From a checkpoint of a small transformer trained on Wikipedia: 8 layers, 1267M tokens.
MLP neurons of a small language model. Each row is named by its layer, matrix (gate and up: input weights) and neuron, and shows model dimensions 160-287. Each number is 128 + 24 x the weight over its row's rms, rounded and kept within 0 to 255. A neuron's up and down rows have the sign that makes its largest values positive.
After each neuron's rows, "fires on" lists the tokens most often at its 100 highest values on Wikipedia text that the model never trained on. A number after a token or word is its count.

L4.gate981 [122 113 204 161 134 105 140 167 121 115 129 128 125  64 107 130 130 110 177  83 116 113 112 155 159 163 118 123 127 154 145 137 134 158 124 162 185 142 126 104 110 125 113  90 137 117  83 147  89  72 125 150  99  95 114 115 124 169  93 126 120  85 113 148 132 124 144 120 126 109 144 166 142 126 147 111 132 125 140 100 127 120  83 134 163 156 112  98  88 109 128 134 112  87 148 113 121  82 120  88 126 104 155 125 144 103 114 138  85 140 151 122 153  88  79 139 173 119 141 160 155 106 127 129 137 110 122 141]
L4.up981 [136 127 147 171 140 129 142 143  98 144 152 114 171 130 129 126 115 133 122 154 132 108 124 111 154 128 114 127 109  86 132 137 147 147 122 111 131 145 122 169 122 104 107 138 138 128 143 123 101  92 101 122 102  87 140 159 123 154 118 163 119 139 120 147 126  99 104 139 197 120 158 110 121 100 131 158  93 156 118 171 147 152 129 128 130 109 124 109 110 123  93 107 157 137 117 134 122 104 109 161 145 160 101 144 103 128 158 101 154 163 183 130 158 101 109 128 164 118 103  94 171 126 140 138 176 166  59 114]
fires on: " |" 36, "." 10, " by" 6, "gl" 6, "-" 5, "m" 4

L4.gate523 [198 126  91 123 129 131 122 130 131 109  93 160 146 131 135 185 119 133 152 134 138 174 126 167 144 154  87 132  85 158 148 119 162 105 133 100 108 161 113 140 119 142 143 124 140 136 158 149 110 127 123 126 110 135 124 121 162 134 191 136 127 129 118  77 122 152 151 132 140 145 138 132 132 116 148 130 143 121 148 138  81 134 179 147 122 122 125 135 113 140 158 157 139  94 133 117  95 146 140 161 102 161 129 125 104 157 151 154 105 133 130 160 148 135  72 173 151 122 171 128  96  76 175 119 114 156 114 149]
L4.up523 [154 155  98  96  84 120 134 110 135 135 150 110 140 102 108 151 110  97 132 155 137 117 162 152 116 115 129 105 119 153  62 142 153 112 101  96 120 149 122 135 111 106 128 179 151 102 135 143 117 124 125 125 114 133 140 113  97 162 100  78 126  85 114 134 199 125  99 156 106  87 143  75 142 100 133 126 154 113 121 137 136 158 103 138 123 124 121 100 123 151 135 108 141 114 123 150 106 109 113 137 124 134 172 130 138 109 116 111  98  93 161 175 153 132 146 143 138 160 124  73  71 103 122 167 141 122 101 113]
fires on: " by" 51, " at" 13, ".\"" 7, " with" 5, " in" 5, " one" 4

L4.gate731 [125  68 140  99 105 116 140  73 123 171 142 120 156 150 123 126  99 165  89 106 130 162 159 149 122 114 114 133  75 136  72 125 136 220 117 157 123 123 114 148  93  90 133 122 173 149 109 148 146 119 101 156 160 128 129 135 127  86 103 144 127 130 112 126 131 134 142 123  97 136 128 109  90  89  90 152 149  77  62 123 117 151 136 140 126 128 134 135 121 144 160 159 147 152 144 116 111 109  99 137 109  77 142 130 138 142 131 192 126 151 139 154 147 152 124 129 111 108 119 120 151 140 138 126 105 134 160 111]
L4.up731 [121 148 126 131 133 124 130 160  86  79 111 108 140 114 149 114  65 101 144  98  54 186 124 119 175 129 108 144  93 111 124 161 132  94 166 155 138 120 115 102 148 155  69 123 116 127 115 140 104 122 148 117 143 131 118 157 144  98 125 130 124  99 137 211 118  86 108 137 160 113 112 119  87 157  97 131 149 129 128  90 152 121 116 152 132 161 113 121 112  64 110 121 135 136 141 127 150 171 143 118 115 145 144  95 113 141  89 127 103 101 133 151 123  99 159 147  95 138 130 141 120 130 101 116 149 163  77 116]
fires on: " |" 37, "born" 18, ";" 9, " a" 4, "," 4

L4.gate3229 [126  99  95  91 129 107 116 103  73 135 121 114 103 164 134 105 129 167  68 135 193  85 155 156 143 155 171 110 137 134 145  98 101 121 146 151 123 106 115 154 139 154 142 137 137 150 134  95 153 137  82 131 117 139 141 142 164  91 100 146 115 205 142 128 108 131 191 118  78 142 123 119 106 138 108 131 101 123 147 134 197  72  88 104 142  90 107 160 108 111 119 116  98 131 112 127 125 157 145 106 102 113 119 143 131 160 133 129 126 118 145 156 132 140  75 150 128  97 146 179 137  75 124  41 135 162 112 120]
L4.up3229 [127  61 126 111 100 120 121 100 134 120  79  78 133 124 136 135 137 138 127 165 127 132 136 109  83 150 128 101 138 161 128 100 120 120 108 122  94 135  90 134 134  91 130 172 141 142 115 133 147  87 112 162 137 153 114 123 113 129 133 133 135  94  98 162  85 149 155 102  94 119 131 101  90 120  88 138 155 120 153 169 132 187 135 136 142 101  75 155 143 147 154  99 129 129 160 158  84 106  87  94 158 126 138 153  95 119 129 147 156 126 151 140 156 120 137 111 104 117 166 105 127  97 181  97 146 112 119 176]
fires on: " |" 85, "-" 6

L4.gate1539 [ 97 119 158 169 126  77 134 131  77  90 121 153 109 135 160 100 152 107 138 144  74 134 163 147 150 127  72 114 125 109 116 130 102 137 171 101 125 160  90 145 148 123 122 121 179 135 143 124 194 148 116 127 110 145  98 110 130 164 135 116 168 159 132 122 123 106 125  69  98  99 116 191  83 103 160 108 118 111 142 115 143 139 125 170 126 165 144 135 150 134 149  96 107 161 107 186 145 176 165 134 104 135 139 106 147 125 116 155 109 138 113  80 147 154 131  94 142 182 166 135 171 115 162 103 120 150 121 134]
L4.up1539 [133 144 140 145 106 141 133 114 113  77 154 106 154 114 143 142 133 100  94 120 139 112  81 185 124 159 121 110 143 134 143 107 101 140 154  78 141 145 112 162 117 108 150 165 105 143 131 132  80 164 108 141 148 119 127 123 125 148 147 120 101 142 154 148 137 100 122 121  92 135 133 150 122 146  85 173  59 122 130 134 124 120  89 131 109 133 157 119 153 124  82 125 120 148 119 105 159 131 149 173 130 121 136 106 116 157 127 136 115 172 109 177 129 120 116 116 133 113 141 150 142 112 110 128 175 108 174 129]
fires on: " of" 37, " by" 26, " |" 13, "," 12, ":" 6

L4.gate1659 [136 138 141  73 133 165 128 115 144 134 117 106  87 110 103 141 142 140 140 112  93 148 124 129 138 137 118 177 130  81 119 146 132 169 144 100 117 107 152 151 170 135 133 131 108  81 127 113 121 136  95 158 130 141 159 159  93  88 122 125 178 121  68 145 110 134 102 141 132 175 139 139 119  90 126 146 162 122 112  92 121 153 132  92 131 122 150 126 145 137 166 139  95 164 152 120 100 105  84 125 128 118 115 141 130 102 110 139 160 174 148 167 166 156 120 125 147  82 116  94 150  98 190 150 147 117 169 113]
L4.up1659 [129  99 141 124 129 122  95 161 128 120 110 126 144 114 141 152  99 124 139 163 108 175 108 153 156 107  97  85 109 120  83  94 166 170 123 185  71  70 131 144 114 131 135 134 105 133 142 108 150 106 142 119 116  97 156 157 128 139 137 129 157 120 160 115 155 152 134 126 109 155 139 115 118 106 137  96 151 113 125 123 113 119  80 118 144 156 132 174 141 142 122 129 124 108 134 110 109 164 135 159 108 118 148 102  87 165 106 138 138 131 107 119 121 126  77 132 128 129 134 151 145 127 102  97 128 103  75  68]
fires on: " was" 23, " of" 17, " is" 16, " |" 4, " votes" 4

L4.gate729 [152  85 150 151 138 178 100  82 102 133 104 149 152  84 111 174 133 143 131  98 105 132 114 124 121 181 135 111 113  77 133 109 120  69 133 112 115  63 125 105 162 173 119 112 148 124 123 133 163 190 156  92 142 140 133 148 145 109 130 115 143 135 115 108 132 167 151  99 165 184 129 128 134 137 160 128 116  87  92 162  91 136 159 128 123 120 147 139 111 104 200 143 127 115 143 130  98 103 115 133 126 137 153 172 108 130 117 187 148 133 165 158  89 108 175 105 119 155 152 126 106 125 185 114  76 122 140  89]
L4.up729 [151  75  61 155 149 177 163 149  97 119 146 119 122 126 119 112 129 134  89 111 128 109 135 159  96 121  98 101 129 104 140 117 115 133 146 107 128 147 116  98 166 151 115  92 155 125 181 123  99 121 139 157 140 135  94 122 136  97 126 103 145 140 139 122 154 122 103  77 158 115  80 141 153 102  76 133 126 107 163 160 119 140 118 130 169 141 111 106 109 123 126 101 149 114 151 105 114 121  85 148 148 160 127 105 105 142  67 151  97  87 135 144  96 125 148 146  92 123 120 103  87 116 172 132 131 122 105 160]
fires on: " |" 72, "\n" 6

L4.gate2254 [138 125 122 151  73 127 103  94 122 104 135 117 113  98 131 100 155 103 123 143 169 133 148 147 132 130 130 164 144  87 133 171 102 106 150  98 107  44 123 142 180 140 152 134 134 108 143 139 134 132 114 123 127 152 130 159 113 110 116 106 166  77 111 134  87 135 156 122 131 130  94 160 123 103 119 146 141 140 116 143 117 134 121 109 112 164 167 149 110 123 129 125 108 175 151 131  78 134 127 139 102 134 127 178 130 140  90 113 125 153 153 112 141 119 145 126 151 148 139 137  94 141 170 126 141 160 144  88]
L4.up2254 [ 99 144 102 154 114  92  85 148 135 123 106 129 119 132 110 111 111 129  95 115 130  85 113 168 142  99  88 111 140  99 104 134 135 147 133 100 123 121 130 125 157 132 150 140  91 118 194 116 158 109 164 128 118 126 100 138 145 121 105 102 104 110  89 114 150 150 123 133 122 173  79 116 115 126  89 119 167 123 152 152 121 145 183 147 140 150 115 125 134  81 103  79 154 119 111 135  82 152 168 134 135 123 112 140 121 125 131 104 139 118 175  97 120 118 134  90 123 132 129 161  89 132  93 157 114 145 122  97]
fires on: " (" 44, " =" 16, "\n" 10, "," 9, ")," 7, " |" 4

L4.gate1847 [ 88 110  86 124 134 164 123 106 114  88 114 111 131 112  88 116 176 144 155 110 130 102 159  98 104 128 121 152 132 179 137 159 131 124 109  85 144  96 135 148 164 131 108 127 115 112 119 159 128  90 115 120 179 158 162 136 106 118 101 136 133 105 112 145 149 117 142 109 124  93 144 156 114 137 151 144  74 118 121 118  92 157 127 144 110 149 142 112 106 115 140 132 108 130 136 103 148 123  66 132 126 110 148 140 131 188 154 142  58 185 152 140 124 128  77 108 135  78 153 155 164 108 145 105 146 171 117 133]
L4.up1847 [114 162 131 148 153 129 154  92 184 165 141 164 107 143 114 111 151 108 179 152 137 112 179 127 107 118 128  95 133 139  92 144 140 137 146 114 154 108  98 181 152 110 131 132 148  97 168 139 131  97 107 111 163 142 115 131 116 173 110  95 117 183 103 118 123 160 163 133 126 121 120 131  90 141 140 114  64 142 137 105 141  98  75 158 138 106 142 120 136 159 133 160 149 115 123  95 126 139 140 128 152 146 152 166 115 112 180 135 127 136 192 113 106 124  93 136 114 118 148 117 129 139 114 132 140 143 116 165]
fires on: "\n" 24, " at" 15, " when" 12, " it" 6, " on" 4, " during" 4

L4.gate1596 [177 127 108 118 110 156 159 152 162 154 106 127 115  88 176 123  91 125 141 119 129 123 138 135 215 137  94 134 108 125 118 137 183 165 185  87 131 186 118 106 108  90  99 118 160 123 114 154 102  94 140 129 105 165 170  81 163 129 122  99 141 143 131 102 118 173 175  84 111 117 146 165 126 115 152 125 114  97 103  98 116 149  69 129  95 141 119 125 101 132 128 148 130 142  89 133 102 116 120  96 143 112 150 120 125 111  74 128 145 108 152 153 140 105  81  85 147 146 166 149 143 129 154 132 148 146 108 117]
L4.up1596 [ 36 143 111 162  82 138 130 101 103 119 173 111 134 103 117 129 131 139 115  84 136 115 101 145 133 127 140 130 117 110 119 121 130 114 127 123  79 165 120 157 142 154 142 171 135 133 107 117 139 141  86 114 111 101 121 124  85 127 128 136 125 113 125 123 136 112 128 123 101 136 137 108 177 152 115 154 126 128 159 115 158  90 103 104  95 134 135 119 126  84 141 153 124  79 125 167 124 105 127 121 110 136 148 117 147 147 100 133 151 115 123 120 161 145 100 160 140 113 156 166 110 144 125 142 135  76 134 127]
fires on: " with" 31, " of" 23, " for" 16, " by" 10, "." 8

L4.gate887 [143  99 117  99 127 111  81 145 145 127 121 114 116 137 110 165 111 121 134  81 171 135  83 151 141 168 102 141 118 129  88 159 125 134 138 146 146 105  94 119 140 127 133 132  96 144  89 144 148 141 140 107 162 113 126 117 119 146 150 145 176 159 147  95  89 139 173 160 123 135 117 132 123  93 139 114 125 152  86 116 102 151 142 124 134 103  86 171 136 113 170 175 135 102 127 147 122 129 145 151 108  67 157 104 130  97 145 101 165 107 166 191 120 159 128 114 128 140 136 159 159 111 178 136  60 106  91 101]
L4.up887 [ 98  96 104 150 121 143 124 127 161 123 165 163 115 152 120 104 127 115 105 107 180 123 137 149 133 107 154 137 167 108  77  99 112 100 140  89 161 139 152 173  83 123  95 139  96  63 132  92 122 122 134 136 157 120  86  91 143 104 150 156 146 158 144 105 110 138 141 119 128 121  95 145 137 104 112 150 139 171 123 131  96 140 146 141 136  78 114 129 110 134 113 159 150 135 126 100 122 131 123 168 111 147 115 119  97 137 131 156 114 117 111 137 142 142 114 124 128 149  98 107  91 100 156 137 125 138 122 141]
fires on: " |" 43, " individual" 8, ":" 6

L4.gate3050 [119 152 138 160 124 130 107 111 118 107 144 159 126  97 118 131 145 149 101 107 125 179 102 121 120 134 106 101 126 145 114 148 104 116 123 120 145  95 104 107 176 122 145 127 138 145 131 167 111  91 124 115 118 150 169 149 154 119 137 153 117 153 149 115  85 118 137 135 132 123 142 132  96 117 185 166 103 124 123 121 132 128 121 184 124 136 147 170 137 113 121 143 132 155 118 118  88 125 114 119  80 147 172 131 120 123 101 172 116 133 144 119 132 134 133 131  86 178 186 129 102 120 172 162  92 137 119 125]
L4.up3050 [129 131 132 163 170 169 129 115 116 118 100  98 104 122 119 155 103 135 133 129 120 124 140 126 128 112  61 145 102 157 164  72 154 131 123 105  89 135 131 127 102 100 188 129 145 134 151 153 136 117 129 110 111 122 147 111 135 126 126 118 130 199 131 110 114 109  89 133 129 157 117 105 152 141 147 151 143 137 149 114 137 102 150 135 130 141 151 158 160  95  48 122 137 131 104 117 117 113 152 103 100 143 148 124 123 172 114 129 123 164 126 109 107  86 127  91 118 127 137 119 131 100 124 139 112 103 118 113]
fires on: "," 44, " |" 9, " from" 7, " and" 4

L4.gate555 [118 161 107 140 141 109 151 134 130 116 137 164 149  95 138 162 142 168 146 128 114 157 118 137 144  92  81 124 131 158 152 113 144 142 143 111 142 149 120  87 156  87 148 131 126  96 107 133 143 153 106 154 120 106 161 156 126  75 143 175 155 107 143 137 102 147 139 118 124 114 163 125 104 160 128 125 124 124 119 122 110 143 115 126 160 140  93 121 114 142 125 147 115 106 110 132 121 167 130  95 118  79 167 115 131 155 108 114 146  90 137 140 109 149 102 132 110 109 156 139 131 154 121 129 148 115 126 144]
L4.up555 [132 135 110 106 128 111 169 141 126  94 142 129 158 125 135 104 164  94 170 118 152 117 175 139 159 156 131 107 118 154 119 112 135 103 115 134 132 164 173 137 158 140 138 116 127 137 109 146 109 113 172 125 100  86 152 131 152 172 110 130 119 177 131 121 113  94 161 116  98 108 142 120 120 167 135 105  97 150 137 133  96  90 110 142  65 134 159 134  64 144 119 123  80  95 142 108  99 109 127 130 133  96 174 155 141 137 115 167 124 127 153 144 117 139 123 149 129 112 131 154 141 158 133 122 121 151 154 121]
fires on: ":" 36, " by" 16, "s" 6, "from" 5, " La" 4, "." 4

L4.gate2680 [ 92 123 164 162 100 133 142 117 106 120 145 114 139  91  96 125 162 152 102 102 128 125  79 112 140 132 134 105 158 111 126 112  75 141 164 161 121 150 127 134 190 171 108 106 119 171 147 118 162 110  91 143 132 164 127 118 121  95 119 147 159 160 129 144 149  69 124 130 175 100 132 167 152 131  77 114 112  96 126 172 126 129 131 157 114 157 150 119  83 107 144 125 133 137 134 115 126 130 133 119 166 138 149 166 134 121 101 175 119 126 142 144  93 131 131 140  88 171 107 135 146  94 103 153 120 138 151 112]
L4.up2680 [117 135  90 109 113 120 141 107 112 121 127 124 170 108 110 153 115 150 159 126 153 122  85 123 118 131 122 150 140 127 162 166  95  87 170 120 136 181 137 132 150 121 164 117 114 113 118 129 102 122 120 125 131  99 125 135 131 152 127 164 109 137 113 139 151 123  99 165 141 109 155 114 126 122  94  91  96 114  94 112 122 118 147 136 120 157 125 107 120 100 171 103 132 141 143 101 132 146 154 116 131 132  90 143  98 158 131 130  69 144 147 146 148 125 136 130 118 122  55 135 116 116 100  99 129 115 159 140]
fires on: "." 23, "-" 19, "x" 6, " 10" 4

L4.gate1778 [124 128 184 138 148 108 132 140 164 117 142 100 138 122 142 101 175 135  74 120 150 125 129 109 137 145 140  84  79 119 165 158 130 154 107  79 138 149 111 151 163 145 131 133  81 114 166 112 109 162 120 113  56 137 126 137 122 149 124 152 162 150  78 115  93 133 124 126 147 184 128 129  97  99 169 101  97 108 118 132  83 133 102 142 111 119 127 127 125  74 120 104  88 114 133 112 138 139 155 157 132 133 111 161 149 135 162  84 123 131 164 182 114 129 130 202 106 113 126 111 145 140 156 129 143  82 143 123]
L4.up1778 [134 115 108  97 105 182  94 109 112 147 116 152 125 145 137 123 157 171  97 144 164 154 149  79 157 143  96 131 129 131 127  88 101 116 130 115 153  85 116  98 101 119 142 135 178 142 128 125 154 138 117 126 149 125  91 135 150 146  99 115 114 137 117  96 117 109 144  99  82  72  76 117 112 121 100 123 138 110 171 118 112 121  98  80  84 126  90 125 149  70 154 126 122 163 104 175 126 144 132 161  88 156 129 163 123  90 113 155 132 102 131 137 122 149 132  95 126 112 149 129 142 163 140 127 112 157 145 119]
fires on: "." 54, ")." 12, " however" 4, " ." 4

L4.gate3219 [141 128 135 131 116 133 139 125 151 182 107 115  79 152  94 180 112 143 130 133 156 119 101 107 103 124  91 144 129 143 105 127  85  78 111 139 153 134  95 178 158 110 126  77 161 132 115 130 123 122 130 156  94  93 127 149 151 121 138 153 165 153 126 153 122 112 119  78 106  91  92 143 143 141 146 112  95 126 128 134 111  88 114 112 108 135 117 182 118 143 130 132 123 164 147 143 126 118 141 136 123 161 110 130 108 167 105 137 143 128 159 124 131 133 160 137  99  76 123  87  93 128 116 134 105  98  96 123]
L4.up3219 [112 136  78 120 143 127 156 130 127 172 116 124 130 123 118 132  81 143 113 119  98 123 122 110 109 129  97 126 137 106 119 134  88 101 119 143 107 169 135 141 124 135 114  92 139 108  94 130 144  73 148 117 127 118 130 148 132 123 168 125 109 130  94 144 158 129 122 113  79 124 120 107 118 138 146 118 139 126 123 104 122 151 128 133 125 172 103 148 135 164 169 129 118 115 157 178 160 103 136 105 113 147 157 130 118 151  89 130 138 131 116 119 124 105 143 114 122 103 120 131 138 148 127 149 146 164 109 139]
fires on: " |" 37, ";" 17, "." 10, " $" 7, "″" 5, " —" 5

L4.gate505 [132 149  87 133 149 123 152 148 114 118 183 118 131 119 115 145 135 116 100  82 154 141 119 131 127 119 148 160 165 112 134 129 100 120 117 131 132 139 119 128 156  98 114 128  81  96 155 129 118  62 150 107 150 153 135 147 158 107 143 130 102 125 109 163 130 158 107  98 104 126 114 133 116 103 113 118 132 128 103 132 116 108 131 166 124 144 148 164 144  72 132 141 132 174 105 142 104 150  88 159 141 153 119 162 149 116 150 134 133  88 149 179 109 115 109 125 134 161 193 145 178 111 161  71 104  94 101 114]
L4.up505 [129 182 146 100 105 187 157 117 131  96 154  96 112  89 110 150  93 134 172 158 137 159 154 117 119 103  84 144 115 101 139 112 176 122 115 178 114 148 159 131 142 118 126 106 122 111  99 116 134 141 125 135 148 127 112 109 135 116 169 148 104 135 165 128 150 118 140 115 129 146 174 174 156 105 120 150  98 112 148 141 145 107 103 132 137 164 161 105 167 140  83 169 140 144 123 143 133 136 108 124 113 159 106 112 133  86 124 141 158 133 159  84 142 137 131 125  89  84 124 161 132 119 117 159 107 142  92 120]
fires on: " of" 30, " |" 18, " not" 6, " by" 5, " from" 5, " –" 5

L4.gate816 [145 113 129 151 127  80 104 131 121 141 104 105  92  77 129  91 169 120 120 111 151 146 139 132 158 126 168 136 124  98 125 143  78 120 148 117  82 102 132 103 144 115 126  93 138  96 134 120 143 115 115 138  90 120 114 132 150 141  72 117 133 126 135  80 150 146 131 112 104 113 131 154 171  90 150 129 150 158 154 118 101 152 159 167  86 133 106 125 105 140 126 117 102 128 102  75 138 163 127  93 128 122 168 108  98 130 144 107 139  92 163 124  65 117 166 162 104 127 123 124  90 135 129  94 145 146 161 143]
L4.up816 [150 102 146 105 122 120 164 120 105  94 129 138 126 171 123  88 127 148 169 111 127 128 131  86 124 161 182 128  99 127 135 133 122 155 173 144 164 145 125  98 119  94  87 106 177  99 119 142 140 164 122 178  91 108 125 120  82 179 130 162 101 152 142 140 133 127 127 147 122 127 158  97  89 111  95 105  80 134 145 123  91 144 137 140 133 153 168 120 141 166 173 116 118 114 138  83 168 160 140 125 117 168 148 109 104 133 114 136 123 113 141 121 137 131 117 142 115  53 107 105 154  98 116 111 124 147 112 126]
fires on: "." 38, "{" 10, "ES" 10, "-" 5, "ost" 5, " top" 4

L4.gate1599 [164 133 121 123 122 120 113 181 145 123 125  72 163 106  81 145 109 152 158 143 135 119 106 133 133 154  95 151 152 160 162 183  91 148 129  63 131 142  95 150 113 120 112 178  68 126  89 109 102 103 116 134 121 125 115 109  96 125 120 136 137 138 134 135 133 109 132 111 136 163 106 108 127 133 147 157 103 175  92 127 131 169 110 110 136  98  97 133 111 123 135 156 201 131 155  80 114 161 167 161 124 104 148  73 110 143 117 162 106 105 123 146 102 142 102 129  97  70 100 101 135 149 160 126 103 103  94 122]
L4.up1599 [108 116 140 119 142  63 128 101 144 166 130 122 119 184 147 133 119 112 131 100 158 126 108 120 104 129 178 134 127 143 150 127 113 112  88 117 147 112 138  68 117 122 154  99  74 108 125 136 132 131 133 132  85  89 132 129 124 123 140 152 156 129 128  77 136  97 113 152 119 104  98 171 146 127  81 119 166 156 137 124 103 173 152 114 117 150 152 115 134 113 132 129 116 142 137 151 136 124 124 159 151 147  76  96 112 120 102 155 142 118 126  97 147 126 139 132 136 146 114  93 104 120 121 141 116 103 146 111]
fires on: "." 69, " |" 4, "," 4

L4.gate1868 [ 97  72 109 112  91 152 125 125 125 122 118 141 129 111 136 112 129  74 125  95 133 141 114 182 105 159  96 150 137 131 102 148 126 113 157  73 130 100 102 133 118 108  99 127 102 108 117 140 106 145 125 143 117 125 149 152 138 101  84  92 138 112 107  99 101 128 113  75 123 145 141 155  83  80 135 155 124 131  87 122 122 144 127 156 133 157 165 144 148 141 144 149 110 139 157 120 144 178 101 138 127  93 143 134 139 124 176 110 126 135 127 123 131 112 157 102 115 131 159 173 159 116 141  88 133 138 172 129]
L4.up1868 [157 130 147 123  97  98 156 144 149 137 166 100 131 105 153 100 114 103 122 112 144 108  95 156 140 159 131 188 139 108 139 119 169 125 148  96 122 142 133 120 131 131 111 115 142 130 115 130 132 114 130 118 138 137 151 138 139 114 131 131 158 139 103 121 150 163 155 156 109 111 149 147 130 120 133 145  76 146 182 153 148 110 124 159  96 139 131 106 125 138 117 121 143 134 154 101 121 126 138 123  90 126 108 137 108 136 169 158  99 118 114 161 151 172  72 150 118 110 119 134 151 165 139 157 159 105  69 119]
fires on: " to" 50, " on" 13, " New" 8

L4.gate2034 [152 148 117 110 133 102 146  98 127 146 171 108 142 104 149 140 127 135  98 128 121 103 114 142 157 137 157 118 118 140 141 116 118 113 144 148 153 119 148 114 155 144  83 136 129 129 145 139 114 125 104 115 155 128 134 167 136 137 169 149  88 174 115 108 109 154 173 116 115 127 152 138 133  62 144  99 128  94 135 138 132 102 104  45 101 110  86 174 105 104  99 147 141 123  88 111 143 121 139 131 125 168 116 147 145 183 108 148 100 141 158 160 159 128 143 134 137 109 140 155 117 124 134 118 146 138 105 192]
L4.up2034 [133 148 118 123 110 130 144 149 163 155 107 133 105 111 146 151 125  96 108 160 134 134 112 134 142 129 171  79 131 150 153 123  65 111 153 110 128 136 100 133 159 130  87 101 109 121 110 153 115 116 148 168 116 125 121 149 136  95 141 125 123 123 120  91 117 133 143 127 124 139 127 178 115 139  88  72  92  95  96 143 162 148 170 119 122 128 127 152 136 129 112 127 143 107 146  98  88 144 138 113  92 149 139 167 154 162 118 110 172 127 157 124 139 174 156 132  98 156 143 111 105 115 162 103 117  97 114 138]
fires on: " |" 35, "–" 13, " he" 11, " from" 7

L4.gate718 [141 125 105 109  80 155 144 155 119 131 127 185 125 118 114 179 134  75 113  82 113 132 101 137 152  88 166 135 138 143 102  92 105 165  71 126 134 139 152  80 105 140 131 122 117 143 150 154 130 105 142 139  90 138 145 137 150 109 144 157 146 146 112 129  88 129 145 128 159 136 163 150 130 112 156 168  48 125 135 109 119 129 146  95 135 128 104 152 144 131 155 109 150 121 153 114 124  97  96 171 109 105 136 110 125 122 110 170  94 149 123 109 111  95 127 159  54 143 111 135 121 138  94  99 118 139 161 118]
L4.up718 [137 117 152 151 134 148 128 131 146 120  98 157 124 114 128 128 130 157 139 114 107 126 123 116 137 122 121  90 124 106 146 149 131 142 127 107 156 122 133 168 193  81 102 116 158 132 119 124 160 137 123 109 162  86 103 128 111 107 118 130 144  89  99 175 146 141  97 102 130  96 116 117 127  73 133 125 138 141 165 136 123 129 154 163 159 136 176 148 134 157 141  96 137  97 140 149 152 109 147 126 152 161 125 121 131 100 138 109 117 139 157  97 106  92 109 132  96  96 138  79 132 123 138 102 121 121 129 122]
fires on: ":" 25, ";" 24, " |" 9, "," 6, " League" 6

L4.gate3316 [113 111  84 140 129 113 124 144 151 150 147 154 113 124 120 143 124 150 109 151  99 153 138 137 103 119 155 136  88 100 144 136  84 138 115 130  92 142 156 126 107  69 110 123 129 124 106 149 126 123 103 131 145 153 117 136 137  93 127 148 147  80 131 154 105 150 151  97 107  96  97 177  94  96 137  80 146 121 122 104 141 114 137 108 176 112 128 137 157 167 100  47 126 153 118 115 110 124  89  90 110 116 112  99  76 196 141 123 125 142 121 115 118 159 143 160 111 123 141 106 138 103 170 108 139 147 120 140]
L4.up3316 [133 145 140 143 113 188 123 138 111 131 122 134 113  91 154 151 138 165  98  94 145 118 129  99  95 116 154 125 128 115 101 176  96 137 139 144 144 144  79 161 108 121  81 152 126 152 155 136 149  88 129 163 109 132 132 134 116 114 155  92 134 140 141 147 120 148 143 124 131 161 202 132  98 134 129 128 126 158 155 119 109 132 142 112 164 100 129  72 145 174 118 126 149 134 119 103 160 183 128 149 150 134 167 135 151  96 100 116 141 130 191 147 103 125 176  92 136 182 135 147 159 150 144 137  98 126 120  96]
fires on: " |" 77, "|" 16

L4.gate856 [150 123 154 138  84  99 104 187 145 145 126 108 109 133 138 148 126 115 114 129 158 179 131 173 123 124 122 114 144 122  87 135 123  91 106  65 129 120  94 183 136 130  75 112 117 134 162 156 137 140 112 139 139 159 148 142 123 154 108 116 149 160 153 151 115 136 139 107 124 146 118 118 119 116 131 134 130 113 143  92 170 159 100 136 148  68 115 152 153 122 126 171 122 110 124 169 119 122 132 128 154 136  95 129 112 106 145 176 136 149 160 155 132 133 133 134  93 133 110 116 116  98 171 138 108 154 107 107]
L4.up856 [ 86  93 113  90 161 163 129 154 146 139 133 151 169 106 129 122  91  93 109 141  70 100 123 126 105 127 103 194 143 152 138 151 112  74 142 158 121 135 123 130 192  95 104 140 146 148  98 139 103 104  97 140 133 140 100 127 146 119 125 134 129 139 110  61 138 131 129 108 192 105 114 140  85 165 125 143 109 124 122 134  88 140 140 154 160 134 124 130 134 127 163 151 120 154 128 131 166  80 149 138 140 126 144 134  93 145 121 136 106  96 138 110 150 111 128 129 119  77 119 163 151 130 160 128 129 102 169 129]
fires on: " |" 95, ";" 5

L4.gate1303 [154  96 157  68 164 150 120 133 132 111 167 126  87 106 129 120 103 125  79 117 115 146 128 145 118  94 135 191 148 167 142  88 118 179 136 149 127 139 133 123 132 136 130 126 177 140 106 133  90 108 114 133 141 123 155 134 126 110 157 133 159 138 130 160 132 130 137 131 106 117 149 156 143  89 122 109 114 157 115 109 137 137 132 112 139 143 129 121 143 168 147 144 140 113 149 112 151  78 103 114 108 143 189 126 107 164 156 154 154 154 133 135 125 203 155 210  85 139 138 124 136 137 124 147 134 110 114 152]
L4.up1303 [132 134 166  98 136 143 136 120 144 106 147 163 123 105 140 123 122 153 127 145 122 127 130 101 103 147  93 105 114 137 117 152 121 151 191 140 123 147 115 119 145 142 107 131 126 125  99 127 133 107 114 103 115 129 144 148 113 107 131 101 143 107 172 170 152  97  79  76  90 143 156 112 146 128 137 125 129 155 101  94  72 150  98 103 147  98 116 121 151 155 120 130 150  92 136 118 141 124 106 122 195 171 165 117  98 158 154 171 112 119 142 176  95 120  99 161 116 134 114 138 121 120 145 114 139 130 132 112]
fires on: " |" 76, "|" 8, "===" 5